MLP neurons of a small language model. Each row is named by its layer, matrix (up: input weights) and neuron, and shows model dimensions 160-351. Each number is 500 + 50 x the weight over its row's rms, rounded and kept within 0 to 999. Numbers have three digits each.
After each neuron's rows, "fires in" lists the words (lower case) most often at its 100 highest values on Wikipedia text that the model never trained on; "fires on" lists the tokens most often at its 100 highest values on Wikipedia text that the model never trained on. A number after a token or word is its count.

L8.up806:533474551531388458453548512474548570502449494544494582521482573547425484526646478490469516571530392545447370488482537444475493536490480457525458470556488460481517431548507470520463498513565569494591468526529565450489398416533564499454430438505515475615444470476476535445465488571553506506507428551577477594522369541508419510461457545541417571506503558498487519539524419494531490501462456435516423535440464522596496563518423519476563444497484445430542482520516504491557517470551473566520482526558510496522529627553415589535464454509444422517497537534502426524496577504477593567
fires in: "such" 25, "of" 23, "along" 7, "other" 7, "all" 7, "among" 6
fires on: " such" 25, " of" 23, " along" 7, " all" 6

L8.up1056:511454449509402479506579449602475545482499488604445539515504531549397472485547501487430570567459558470468558528397513506578461481437545509485530470490490490525578439523483477534497471620442482615513507494540510447573423486534607485458459505546521492464582464511482546553562530644554567465480481392513451517520477475475518487477447526520389472469477635546468523535461586396567466440440510506578480480447524487551560491492453481450495507522563503477509519489508557454491527536508437515451439495586555581522478517465471464541547402474588464539493467515545474510490497511452610568
fires in: "such" 38, "well" 16, "known" 8, "also" 8, "both" 4
fires on: " such" 36, " well" 16, " known" 8, " also" 8

L4.up543:409563496437442452478486604547471527430494527546585561518476548486615492536522432520605482561505486458523479460544468442517453445507487422505495483498602524616367461542481531480464473497552544472524480444508488509569583399590573539563432521431554627546402503433482379516464527498466522531480484491469490517449486481563480562466514512567431431567515525501499405528409598549482568571467546567473490455415455462443582414487507571532450519483515455553538504500565463549513629516490450467568405500473535630522494496469444541518504503536516472512483534457457484642518506493516522546
fires in: "the" 69, "my" 5, "a" 4
fires on: " The" 40, " the" 32, " My" 6, " a" 4

L11.up1275:519505495430512434461511587501594566516455483508554482562567573435406461523553477535594396514528437560492524488473544487488478492498417561477457561451551485489465410574425521514520527463490605591584483523489466528541507402539512405444459393498508572554484496503472505484421459573444481507537485560481485548590527527527457543492475511501491535598526509470551535495402474547484453461454485463494509480512481526571570455536432501564463494470462442479529431560581537406598580552574490600500490456527514444481463508514507566580453480498515514471504504574480458450511583532547525507
fires in: "the" 46, "theater" 5
fires on: " The" 43, " the" 16, " Ad" 14, " ad" 13

L4.up1332:485473550521459511488458478441596538464522587593456509556501516426445488585560496560501400519388414482438404499478491515500521489406544494495455562560502456489550422545457546468546631507467494470409528488472423546462561524377500492519454472427440390576507474471552429519454515576576470477478637580525606490505500525483518397533485547458519573578480452502446605518528513562551502481462426514446471615492395515550510516461483510547415469398394590588485561539509513505504497507540419522502473526487502437482472560479522541613554411559430520365636521630461484494474468511533514503
fires in: "of" 25, "paredes" 9, "neural" 6, "bronze" 6, "quebec" 4, "sexual" 4
fires on: " of" 25, "ed" 16, "b" 11, "ural" 9, "ronze" 6, "x" 6

L4.up790:372538481487457453446388381470551526516439503538446542477575594524567429492500490562538490579397432433366496500439512418562517471457605461500518525540487509464539495539488468560501580491436551463477537456403459567574487507477526524404404462526438419595497425459465509440471474441500466472449588518463550489430525570501564415488538380469445497535468538503522468476568526439527566491459492480451438544462452461516574545403498568538416450439516554482442529510537424487533519515483536428562474458497523570491521529531483605559528539439586494451452521560528461471475443465490500465
fires in: "of" 30, "main" 10, "late" 6, "south" 5, "24" 4, "early" 4
fires on: " of" 30, " Main" 14, " mid" 6, " late" 6

L4.up290:491541461509480375500542528527491546507459552570453487527501612514475513488617473628508512626497539451498429498394465489557531483515505520454420568435555537591488557499505549572532480528569418493575468471443470514672425505429533527574454520525448429581465506484436543463541477525462507563420485521448450639450465490464464523466506442455482540461530533516435594540476471458531497493474506442569442560469399498570564557432526490499468337468461413468489533557442495513538507527452508474547462482542564539493570549577472551507471514467520489535448452481454516594497572527472545520
fires in: "them" 33, "such" 16, "due" 5, "said" 5, "example" 4
fires on: " them" 36, " such" 16, " due" 5, " said" 5, " rem" 4, " example" 4

L11.up711:431560522414520483570444513482516595470496528559583492571535547615550452547481498484504595585442521444578523498465470452505498530545558572441477477483524543529524427614447465551443495591495500446433358455388498525457588436549559533497472481496528468503475519466468497445579519500586413573502528399551529431474504458555493478543468452506574447548565571532430561477499516570501454522478506453454499509508460459476486460509517527551512490559540456537522469527565525441513568474478481470450415548572542513415430453468524538470498485565527420593592548605490471512431520402489487467
fires in: "a" 32, "de" 15, "la" 4
fires on: " A" 22, " a" 21, " de" 15, " H" 9, " D" 8, " St" 7

L4.up247:476430519537568487530452500459565531526487526552498560498472525481440452565543438508532447449500577437486376459535493505615547553487567460481595492544541432487452434512434530523463519455466478583536535510458528586468498566473484505472458510506542382565526540486527512443507526570472551509385505558455454441456584584544609505455524398462446485513485588499466454422484451550502417536460503451558425519577541532505478498401495503573517469380566476492527491517506409429514491500546484499522489458536496487404516492461497440503404494468570405523552548539482478543457433498416541509
fires in: "but" 25, "early" 17, "late" 6, "once" 5, "place" 5, "the" 4
fires on: " but" 26, " early" 16, "ace" 9, " late" 6, "ce" 5, " the" 4

L4.up1153:484449498451501517531491654507431522478488533495506492489526533572454540418535444477541434466437460439521451414388461487556554482448496419499450470506520497479501489500528435507317492538487506492551401496432574495518499495477379516520468464510594545505476459479506571455511490546553588543528459407651545452492535477505483374482501415486507465525421492450467469557489549469624438468451492537523431462547488492527508608383532555469547457490465424525542472509418465519449451479458552555480479522506523515500509466499457486475492406496516560505469513494443457413521402510432430510
fires in: "to" 74, "help" 5, "carry" 4
fires on: " to" 76, " help" 7, "ry" 4

L8.up1317:452446597593532474536485554466517499450572491517616557468515580527529542593558507526512411482470479520487514497582494541508555486550476428445542538391410448508456427528537571476436514576533555597530525488463433475506521511518455607502443503519561445504460505477463523512544479489418494492475553480544499583512483595600463546467454479545504542529473530499499574534563481553606473486462464426528428470498528623479442564512474538488365478493573470456559476600558378418394450466567509515472460470482545568426505572501481513510429484554514422541469457461364468457514487476488500482
fires in: "an" 45, "2" 7, "population" 4
fires on: " an" 51, " An" 25, "2" 7, "il" 6, "op" 4

L11.up1434:419441492484563517566478485437605532444563416509485591516539493470465501558566479553457481464442600434454465416450464440482558489528471479520473557433513544427384458492427580492514542516507494469533549471518465448413514440491447470466535445440574440519517410517527496585516472514551393525493448470510497562531537455423509519436490476529514433583471541532566548440366436533565559563469468490515505519527440371523494494400508538537544491560565443500527441546456527366445493406510524559405438408552485435528449438506389549421497456554480480596483480547451610516554509457529528434
fires in: "the" 53
fires on: " The" 35, " the" 24, " le" 6, " Le" 4, " Do" 4

L8.up1162:478517552448510537451567440492496578638553524486494489480437578559484461509511454557477534477450448559432471516601510452495485564579493498500521459475537520537509520514461535581530455503494448522510513523413568533486430574558455516468463505603428552470548527465415438386489540545576386493493524593453547514512428548521474579497504556539473397513451462446552503503578552437507473553456463483481475474550546447577560504516425533462528417527489522498572482495488524524441504469559624531374392462508517506541537509496419527442511523533502449402506596584535486503589474488422497455
fires in: "one" 29, "no" 15, "occurred" 5, "taken" 4
fires on: " one" 24, " no" 15, " occ" 7, " taken" 4, " ra" 4, " One" 4

L10.up1071:481526452466570528475474451485485532449535562536535446426483525426528582517448471531557469483464540416442386533515531483481495538521498521451568481438578532578512487505508484484486467469399501497474481560497484576506525532485459494467475532577495509522496487460463468524560500558479546526459499518546619614478479448516538532506488437460500353502489552492576429431537522478462424431476550487462463542351387547519494465473362503556504471486533362505543533570463440501501520509499492440456474400548574570462481457497456592577575486430507447429634519464468403529399487497481608463
fires in: "in" 48, "on" 5
fires on: " In" 24, " in" 22, "In" 7, " on" 6

L4.up1424:449438599453588411586510536483561556535519484440520508413427467508452491616545509514543412582422499488525435503439512521538449471510453403534476496532459514577467415494536485524452458577511528592443437347494490529608522517403512511458487531536456506501606360502541475594499476555522553550515577491563486401501510461501463479526582481542424515525454472474558534558431463556488430454457455489511422498514454527459462565468511510557458528514449515552499420509420507548487493440476508455393533454484604546559526417510426405529473474553526521518567519443486467442519511460392576427
fires in: "he" 62
fires on: " he" 63, " He" 15, " f" 6, " F" 5

L4.up1275:408557550569470452479461437471518561613432539514500532488443533515597404590585477501555489543534497461551520533426473486428518459462464507506516469439440472487450451535548547556471518560464557597580505457431548600500422542544559577482420466518545523446452465473442573548490488505553504520518506488549546533545389598509524550450404498504486538580514480459563512497457558490474546444461600549499463565470455560531492409546458495573478540544507380448679538515617476499624639547512480496444470505603476498519466446578473550538559469542501452504510604474546491526613522509485532508
fires in: "headquarters" 11, "post" 10, "well" 10, "writing" 9, "head" 5, "full" 5
fires on: " post" 15, " head" 14, " well" 10, " Writ" 9, " high" 8, " Head" 7

L4.up50:411477518575466470436430461427576534552469422483578516574479498487572521476493468479506535538499441437515486488480394434500537623532596464501519532529505500578529507522583529428507555512508469522544574458477468461516472533360519484493415408498522452524513360422390541523445481468526534546416516471571561465529520582493530521516533452578454492527554470491570559545519544466485570386466527483543438692482490471528524568421473581490428446486449503465493506511545504491461440458467546431476461512471508442424498467445519458472511508454471457543476513542517547483460469419449547521
fires in: "after" 40, "forbes" 4, "following" 4, "brigade" 4
fires on: " after" 28, "ran" 11, "After" 9, " For" 8, "ig" 5

L4.up1260:431535434461402439448517399444537535514535512512506586508480566536554385447596477520554510626521477601454383458548475502523531496450566516504564515504560533497509559525472571606511441511439455621592442486537590554525423506483544537540315520509499360487606474460473561498535532526570531570406551489483502457403481556513589535471497516493414568489465486494499466568508469504630455576448597538511461512490524532561532518485518561568406421523504467482484584499582465458509505466511473556524433547527528564371514547541525486511455525519559423489411497548513513583455566467509555519
fires in: "later" 16, "early" 10, "long" 8, "soon" 7, "978" 6, "real" 6
fires on: " later" 16, " long" 10, " early" 10, " real" 10, "on" 7, "8" 6

L8.up746:496426422477435416557425526498576520522520538541480430488517535491510452533555455575469465553532427441491531483571467520425527517501546472475533482503572558533483508556433476567499519540524401399505516463477441545498561539451454513560410473496507450501395364455540508567471510503484549477414572575512514591495480453444499502446572444496369468537501514478578472532491505500510507509458487420504475523398506469505543528505572566530470565480447510473462463507463500486589528442486494484473500488506549476530461578418489500428605471464517464543378473521421564537500511555509494527
fires in: "of" 34, "s" 9, "about" 7, "almost" 5, "the" 5, "least" 5
fires on: " of" 33, "'s" 9, " about" 6, "most" 5, " least" 5

L4.up1394:494478552463536462498432603501444530480463514543499436428493577582468520502504481518507506545435475471452428439500335491470506449477505360519460461504477589483384493547381517509471591505507491505522395470422437470479495446593515503517462472482548424540421530371532457388620529575439437540373567487470523550444532535509479511487431512552483437510506535550473538579517459443449439445473507432601458518506488495587584457493486506567414452528440445530574442527542540545474481421531493558533472446489504486476537542481496519578557557500466466498529599477499513526471478467483484509
fires in: "for" 79, "of" 7, "with" 5
fires on: " for" 82, " of" 7, " with" 5

L11.up530:412563497534435414504517592477540572544518487495497498449454481449447436520538475507574460467559562547504476485461477484498433495602392516474466575489468407602437479490463464505512559502443572553481388473530357584556426502579535417507473514517473507507470475519449489408566490583485484539427513456537492487475477477505464521516568464464485519583441585461361669522483555556514530522435451565426498549442500501569542494490403570568521576491540556492507540543479500524560600512540500458550488474523492474458381531518441531487437508583528538510469565489407502565438495477451517570
fires in: "the" 37, "a" 28
fires on: " the" 37, " a" 33, " s" 6

L4.up792:519480492479465470467501440534540527599504515481455651545486538434503400611470477421503474462535451419462502510518426504503438573531535419485453513487520415478547473602519469491437509516462493544441547481511534598528393624523488542587441376568518571504491443490441666421497426532527490499510478480538512489485465497482413528497492502486383559466338526457552593428523563562577486447457482492519440507488543416574469429496447469541470555438498537473529542538543500528560537487508497489503432394565592447429553496449444529478500493433506464536515555520560514496479537460478640512
fires in: "part" 25, "way" 14, "state" 6, "0" 6, "world" 4
fires on: " part" 38, " way" 14, " state" 6, " world" 6, "0" 6

L4.up509:463543481484454516526457450509541515489517569486537516584525558595519486484441466490466486501561525505455452451501505438601558600393597476514497526501508409534490401512528538466485600482507451514553479467477530521584580507448565536566394464508496419494426480409545586477527521517523457493511539535463499484530435591460389481553516488491538448603427514505437499539476515412521506628463578435493490574481474451470408490487492529619518505511460411610512564506452468537465577471466532511497550463540516522461514516408432441514532448513530436488516461550467513577508347571534459489
fires in: "of" 47, "for" 16
fires on: " of" 47, " for" 16

L4.up1141:481414508429537513425549449504533520649583527476478575432445473491489484581611440489407481469485591566503451493448499485538517493586417486548413453486551486550452567486481394610411456613581532588595498441466513469500465457526489505562468459567507476453523523426570475526491466518568422579537480561483513459587453484511415520552572575505439534483478431500562473496458551460486521415455528569538427493575496425486529581536491506441491606439493479565552457526397500514519513490511613465391466479489604501483505508510513431500436493461546522482554494505461497526494495406361500474
fires in: "he" 71, "it" 6
fires on: " he" 74, " it" 6, " l" 5

L8.up1047:354514510387476454371461477416506550554440465514562516576497536437527510527567496527485527570475403603509511460420505407579502480503552548447605556480479538595467523478471580507486515548521465506635493447461442509558388492468398518579437526502555542490497419357551504592609542503574415501482522529491587559493404495517464467469473462549520458512512463463499522559441549449475467533470614524538454548500476472516557431589498576462518450502506524482612473546537382480454525529569498460474456429512518494482436532505523485502434475431409463625474625468519559535568463442461491488
fires in: "had" 35, "began" 9, "later" 9, "was" 7, "first" 4
fires on: " had" 35, " began" 9, " was" 7, " pre" 6, "ater" 5

L8.up288:427556472477512488565504563420529543426576470552526489504549547538435479527590507560541490503467514569457487437508525477484574559591447491484534436501560534459514466541609358468458448472423568577509468501467548500518570461527405560430489500487477500538480523461434474510540449574556556520495626511572477480530536607479595447470480488502535476516508468492612506549524514423462550474468532496501450512464521544537440513428429487498436434555449525432495451516582454423537482456463459493405557513510589435510419480519434510562454461463554479499442578483529514472507442420453514591
fires in: "in" 84
fires on: " in" 98

L4.up646:482425447459554582500534539555621556527542604454553568524527466422423490482518473462433524581492455536415502540461517518469466506503489525468513449440560492514440525528553493608514454545422447540488513498537450551600593503503502528536491457495489454489522545493518578487450444551534521580400548471522588510537476511460517477485482487456392512474539503441503527488436492521524547505468531493579483549374421515518573476356480562504493479502493434441510588506433433441559537450509541567390454569550546586452503506443442597445413465482484449476466468459495460516447482546468569566
fires in: "them" 32, "or" 24, "are" 6, "can" 5
fires on: " them" 40, " or" 32, " are" 6, " can" 5, " us" 4

L4.up423:506445504441494480507527473507479540530512575451467535577377488458460550506542472534462477511568491492389398449529557534432439503568436506535481435519452483517410491443497460439420582655491511587518518436508559515496524586447494465425435461527473476493468467420490351527542521508537483499428546516492497503504444427496603543442523515472406518561486465502483513466448487508558465388476460399461441512434417520481552507517443532518420495522335465494550450535499462544483470470511399478520579453469491371503498518498484489566421467614473492491506481618552446501394548517507540503
fires in: "her" 31, "his" 15, "my" 12, "our" 10, "how" 4
fires on: " her" 28, " my" 11, "ur" 10, " his" 10, " Her" 9, " My" 8

L11.up670:467499438553581510449531503446479504507576445531487547406488519472412438510551467463548443479487474458499536430406554388488566534508446436454501418438520588503570559500493442475496500533472573497595525496502439515497524517537499498462545447493447481587509463489452564500531417476474485524439481539547495469520428628554505411443430477462472462546416571501471558576504609442477478469459534500513439613487563496491463495506441535473382539467544527456481512576404459517481411491553572507459496601455568426558459488496505531551593483500502418552513559579571600584514530429502499506
fires in: "an" 57
fires on: " an" 60, " p" 19, " An" 5

L4.up860:491434470434516403515490574434516565517465563538508516534529616490456513473569476585516594496551488488518487407391447505506524522534472443453446525432506540493513470562537403483500564526461443520559443562501496493542516554512545510565470544556470475578481470427558431478505540532532414584424568561447516432480516509489505430490485519561528456505514458523443601397422550418457478575464502494514464577514504510538535488512550580581482490470540530456618438533474475556446463482465512551510435518507520570518538560478542518551582461492457459470459523506503579427493471455435544495
fires in: "of" 41, "occurred" 5, "to" 4
fires on: " of" 41, "ed" 21, "red" 5, " to" 4

L4.up1510:450409540501431450470489618549478506453579562522450533546455470534391490532465432455414553522499432489518485517498498525468485534492457473465482499431445470551520497501508464560475510552566571571607435466413550421532620435522514505435467455519435477438392443446533387510552439525430451483568445502491471559489504508497490483522534499507514488501597518489541543502469424408554513503461489493523459521456446398582588421456477504533433494455454414448621471517496466507492535523561552431471567432535514437469480493504566586530550510510489487482538522492433508572603587525416466545
fires in: "such" 50
fires on: " such" 48, "o" 5, "art" 4, "ast" 4, "overn" 4

L10.up452:442611550500573494572428510426471553472504495516447515450480548483506462554595505507512413588459551380502421459504535443503622484566513499485383469529443448456442515496526385502499495527390498448517456401508455530565584585512468497501476517552447669469502506411481478514485511564440506546489555553524442420487506564500507472519500486451542428539504425458432501488533508379450560479481514441508476518464409504452479472443434550443493495437455529482561471494527587591476469459461507587558480457413525497475565448423512522518419497576525443462438476550543489499513574514466521448
fires in: "in" 64, "won" 4
fires on: " in" 62, " In" 5, " won" 4

L10.up670:450428510488535483482607470433419491513489455539520543510500495471483472511507488516508428485462545452476447534475472517569478524554465527479495428536577487509519507431521410501452466591494486525394522481427481531457449547592542511434449482517502410555427557504453499490484527525533494515455521518610539483606442457523462525502505555596507529524446509405558454450497536485560458482451514484502370522524516538508485529474482497484431583507545504504543457538535455501511510474510551482435506460521605546447420580486414498480464506464429529538495572472444512412459550470485520479
fires in: "an" 84, "another" 4
fires on: " an" 88, " An" 9

L4.up452:484490539471495446439528472490501566465559564578524480539530516505426391480471480524492417558477503508505422388513587474549542489488446487550554453459550482521395475537423465461423510540441548616470546495491523593544490567459429537511418439477487421491543531426528490464584550554445475517547608449580563523490552528480586376453485461528489502468571547482425493509492578501542462390474549473511464548478504408475473392419519522543469390511550429570459560492488393446399425453486504538502499430485516432546486463514425476543509543525575547466456524502507346469511576531530517473
fires in: "to" 66, "or" 9, "can" 7, "of" 6
fires on: " to" 68, " or" 12, " can" 6, " of" 6

L11.up1105:431502497505604581582456521516492509545475481465522530441455533518450449559512480513463462604525512523484484450525491515439536440485432516516474427524603414520382488534454528501484418507467473517471507491425582513465519396526541511425454365557515517451411504445522521632536497545577373517469596519585547521524408525493547427596522446541472458529519481556504545434490566512546432537472538474534411593490401453590591541360509597466471458507498425518576518461495480430390534347512473477443476540453504428514467553477515459449537481442507496503470519545527497474538460505548551467
fires in: "to" 33, "of" 9, "can" 8
fires on: " to" 33, " of" 9, " can" 7, " br" 4

L4.up172:489443571461530410464520570480522547546493539469503530418521539510577450468494486482493496453414556587463491456419414485587494451561513446481516531467536548560480422534420510501449419544465502501506453453363433421491506522515522491527464495546390410515537516480546518470525512544466567616420486453536421526545625551477493504436535576505543467463549426460611520536517524466514542537455541408622484565585399483517490493438527646464435416513472524506550495543548508431502483499447519520528500493539526522412483596440494541505509463474506514414640457474533469593520477459424411449
fires in: "with" 22, "shopping" 9, "truck" 6, "sides" 5, "tracks" 4, "gas" 4
fires on: " with" 18, "op" 15, "ig" 9, "ock" 7, "uck" 7

L4.up292:487459563572463488507442449547441543508574550457446538396544499480502503421518489500456493456437539446463501437478537492530533449550520473526469572614443541560509475484465525531533375508483497449544451496498464426544463466422468478581427487492490527598545508508462469555599487579505542573503490503494436496512534576528485371399510471516518492465502575418554495435518552513501602427472538547524485520439403424488504457435465576517490531498445447544449486513467462433525512578465416509518509505497589489584356556436480534487415416464362578505469536538466512529519518461487434414
fires in: "of" 36, "launch" 6, "the" 6, "caesar" 5, "into" 5, "prix" 4
fires on: " of" 36, "ch" 8, "ar" 6, " the" 6, " into" 5

L4.up303:472529522539584448571520522425526516522539542517546484428503480507508497475579495539416526539500543428433398446534527544569454485591535457497472463547530483537489527554495477449448459483499500524422477458412463520509519474472513571493464405513426463465529511485507416536476576581605407538452602404524476525512606596534595568505537456421552480551530487523573510499511551535528513521469485506475469530580533521458490515507472522531464541499444573527515441482517541499481411498528452464482597466472598488536435436482499503563468472545608465559468608503463459561509484467597476500
fires in: "in" 59, "for" 5
fires on: " in" 68, " for" 5

L4.up612:501497555470488460584480382483546525484422538507569515578531565431588609454620457534542409574443520520502527511491432470526555503581510477527398457472523525530464424557517446479460548534512496470546471466427442490577494516533578502504495436490468499490483500504581457554512576625425510572519559530557520430428500544433496466480495381616439498537485486416445449562529538390462565446443515469553474510407480410462519469460426585524442448487458535492491381504552559620479551449441572554517530468466519514475535593549475506486488536500473543467521523438515523482530430469489490492
fires in: "of" 52, "at" 29, "in" 8, "to" 6
fires on: " of" 49, " at" 23, " in" 8, " to" 6, "At" 5

L4.up1525:425553548464419467463553593535470549434513458513571497483532471465508449456501475438506445521421442503497524452547395489552506562525570437468496386550511544539480533628571461497519455511436506515432422592432473479537472506577436537479466531450439526454451496438463470549487413573573542476443586484475561476585603604531613486462562609440500468465441488461462566496413570493471532465475530515487471486512521529499412487437461481543457564572433496477490458509549487484560519502576518564527515471480567563563485486445486587537511497532516514522482598560494443485469444461566402578
fires in: "in" 87
fires on: " in" 100

L4.up992:452485578626542477519356579522531550501477579623483465467523579523467480645526485479362383560501403481531479429559463483561532501544544513497452578506590487517520418510457501564522494494509480463478511467483435470516570451452502488519503502509508565582473428489534515506462539513414472508440562551539457517528510642511515438589603505504520457542530570481551393500500510535492555535445447465562481551478494443453488516556471624522492596481435486391580491528462538492543576455430457550491492508502570401576465622460474559456582441481392462605540581453445457501577435522453472516
fires in: "of" 81, "among" 11
fires on: " of" 80, " among" 11, "ing" 4

L8.up1028:438446508439509438568521553469541591584515474530511488457512496496449510548560476566623525481510527465478523522462450528514536458446573539440616573579523523529434511494539546529495446529521527498560477492409466485508440474502471408513436490560566408520549511488470495485452546481552543647466502481519557489611497571497466445494466597496553603487483434501534557451519479478459472466467525488463522531574516473641531517449509519497517480545487555494554482519497366505482455484531494549501468572505543483544481599487542545474377484527557509491357550507383497517519600561412359474
fires in: "is" 41, "was" 41
fires on: " is" 44, " was" 41

L8.up1482:431515475459478532452563500549509596598450499501526478437477638462488469407470512522522449488528554472482487464394552478455564478442541432501415554516552498525544486533598536526477488474500536482459525512504458524535540525521507556480473511580423476558568493453452415531477580503483499526540503574612530506483549530535450480449511471485450557536428444509432498506522551529613468528447488462552432570425514520565554548488488573562416478429443515441459438499536480494477421437488475468518430500455540608473466477493413521530578491460445548509472522558471421394451451500514475408
fires in: "of" 55, "for" 27, "at" 4
fires on: " of" 55, " for" 31, "ro" 5, " at" 4

L8.up1315:451491474525456512511508525495557485513507456548497526532586521466529461538506462452513504440519446462491557448494517437424510529525444492496496420452480534553490458498624456447469470556441485566586501486459425518420465533571560512404459460394578539502431383535348512531533451513508517510430568464604475506529439541535481515483413507538516538545447586415534503492481507512529399546461495442517470500415542490558478551563471563559490442564512455410482415572504364521494470399582544530452490510508509412469535519528525542484494457515533429492429559558512566480476442479556438478
fires in: "an" 50, "anthony" 5
fires on: " an" 50, " An" 33, "n" 13

L11.up563:510463426522444469398486472424595602490469552499435456521386486508584437506517466446487502523579453531552553533534430521461456522591450554446454551473522521529523572565470490495440520564487504502593514499523518524587521511461605458527457508562470528493521449499465550467416529478465452565435473497566518535504496509552429499501562520578541574514574447548577500477540505560614450526423588509524519538487495527535470506617489525615487494489557508567494462563425459419580507486510510495383553511529538520360434456438493527490541453512501424526561463452502567513498556554412492448
fires in: "a" 51
fires on: " a" 56, " V" 5, " pr" 4

L4.up364:459481518464440379467446514425478574497434579487548572477508509484505486544442485602510486546414507430555502509391483458555451486509550514536520515524532504557511501505497445517488531522470599578581467410368490543491482535596428479534462433397489545465582496483508505565503512508589483529476493693589576512521545566496544430494405544536481530496491475493559563523563586429503519400468548443604491543548526574550450573509395562530446459438426492486528482555563430471575467500559523502449456444483540541533473506379501462522494519541505521504454568549470529437525461498441529479
fires in: "was" 69, "been" 26
fires on: " was" 70, " been" 26

L8.up1081:534494477558556481500585507504457543617510443472554513484470465425472478488529459535466576500568569433434523574521486428452466511597458531479568403460493491554409470512556370513465539580487504565511430505487495534470531567582441429522501451468522478506527495435562486569404548481494506524414510460474497530514451473469548494510477501495391551537484523502549523481494535468592482420464511407464449562426513491463528490597445434451474549468429527468507413559494465489457484492534545515456548498563460458542496537471392456568470456548499380532624502457438437525532498599481607486
fires in: "s" 44, "his" 12, "t" 7, "our" 4
fires on: "'s" 43, " his" 6, "is" 6

L4.up241:499427583381429460504535460537537513514473504512521539544525544479534458640583495546487587578544442561504508470474492519403472524483546502495475509432539482490558567583452442592444532535490536500489519501438461489533501474487508540546478459546483487548405502398441417482458510630617451512511480567472542468464472489466595532527554547492544469501510523511520462517424414484462389515465498520502496461523583413489528512490487522541548533525496510462514588524539505497519465432454481508515500496560469532460519477464534531538511433521483439591452498516517535514486489562488571600
fires in: "such" 31, "known" 17, "described" 9, "said" 7, "stating" 5, "regarded" 5
fires on: " such" 31, " known" 17, " described" 9, "ed" 9, " said" 7, "ating" 5

L4.up1399:461433581479501503454503476551461534474563553477540535506547473512471493538483485474455415430490415512484471513489495461523463490554522485443521558469497464555568459543438487582508557522477495535450502467499439539525472535508521539499408413523496441411440478449478509472517495549525516511487498461569452547482531597471511548524543578453475526525585472461617480546492542582486440481451487519528458540514536440563490515455496568666569517506461534401534491518470464517552495545547424459480558440600601488453477477438494586532489462473537495510462456483507483630515511582609623512
fires in: "its" 74, "s" 14, "itself" 6
fires on: " its" 73, "'s" 14, " Its" 7

L4.up440:422439659567531462367529423387483536569489601494493508480433502619564422514479468531421572429434466494532517499521490400478443596573495461516524451439464549590544500471501443557426550560441534516530474436501523509549401509540523497435465490574569539496515544477510418436556483495496509486497590444468551466489440546550503510493514602579450402490518538438520448520510545487545503490459474466454472549487545506535469507485406510626385540564422420503532487534375453509541502509472497477462552412548594498571490546475440472504556500572534458388542520579506475423521529479500434544
fires in: "one" 51, "a" 25, "1" 6, "two" 4
fires on: " one" 45, "A" 22, " A" 12, "1" 6, " One" 5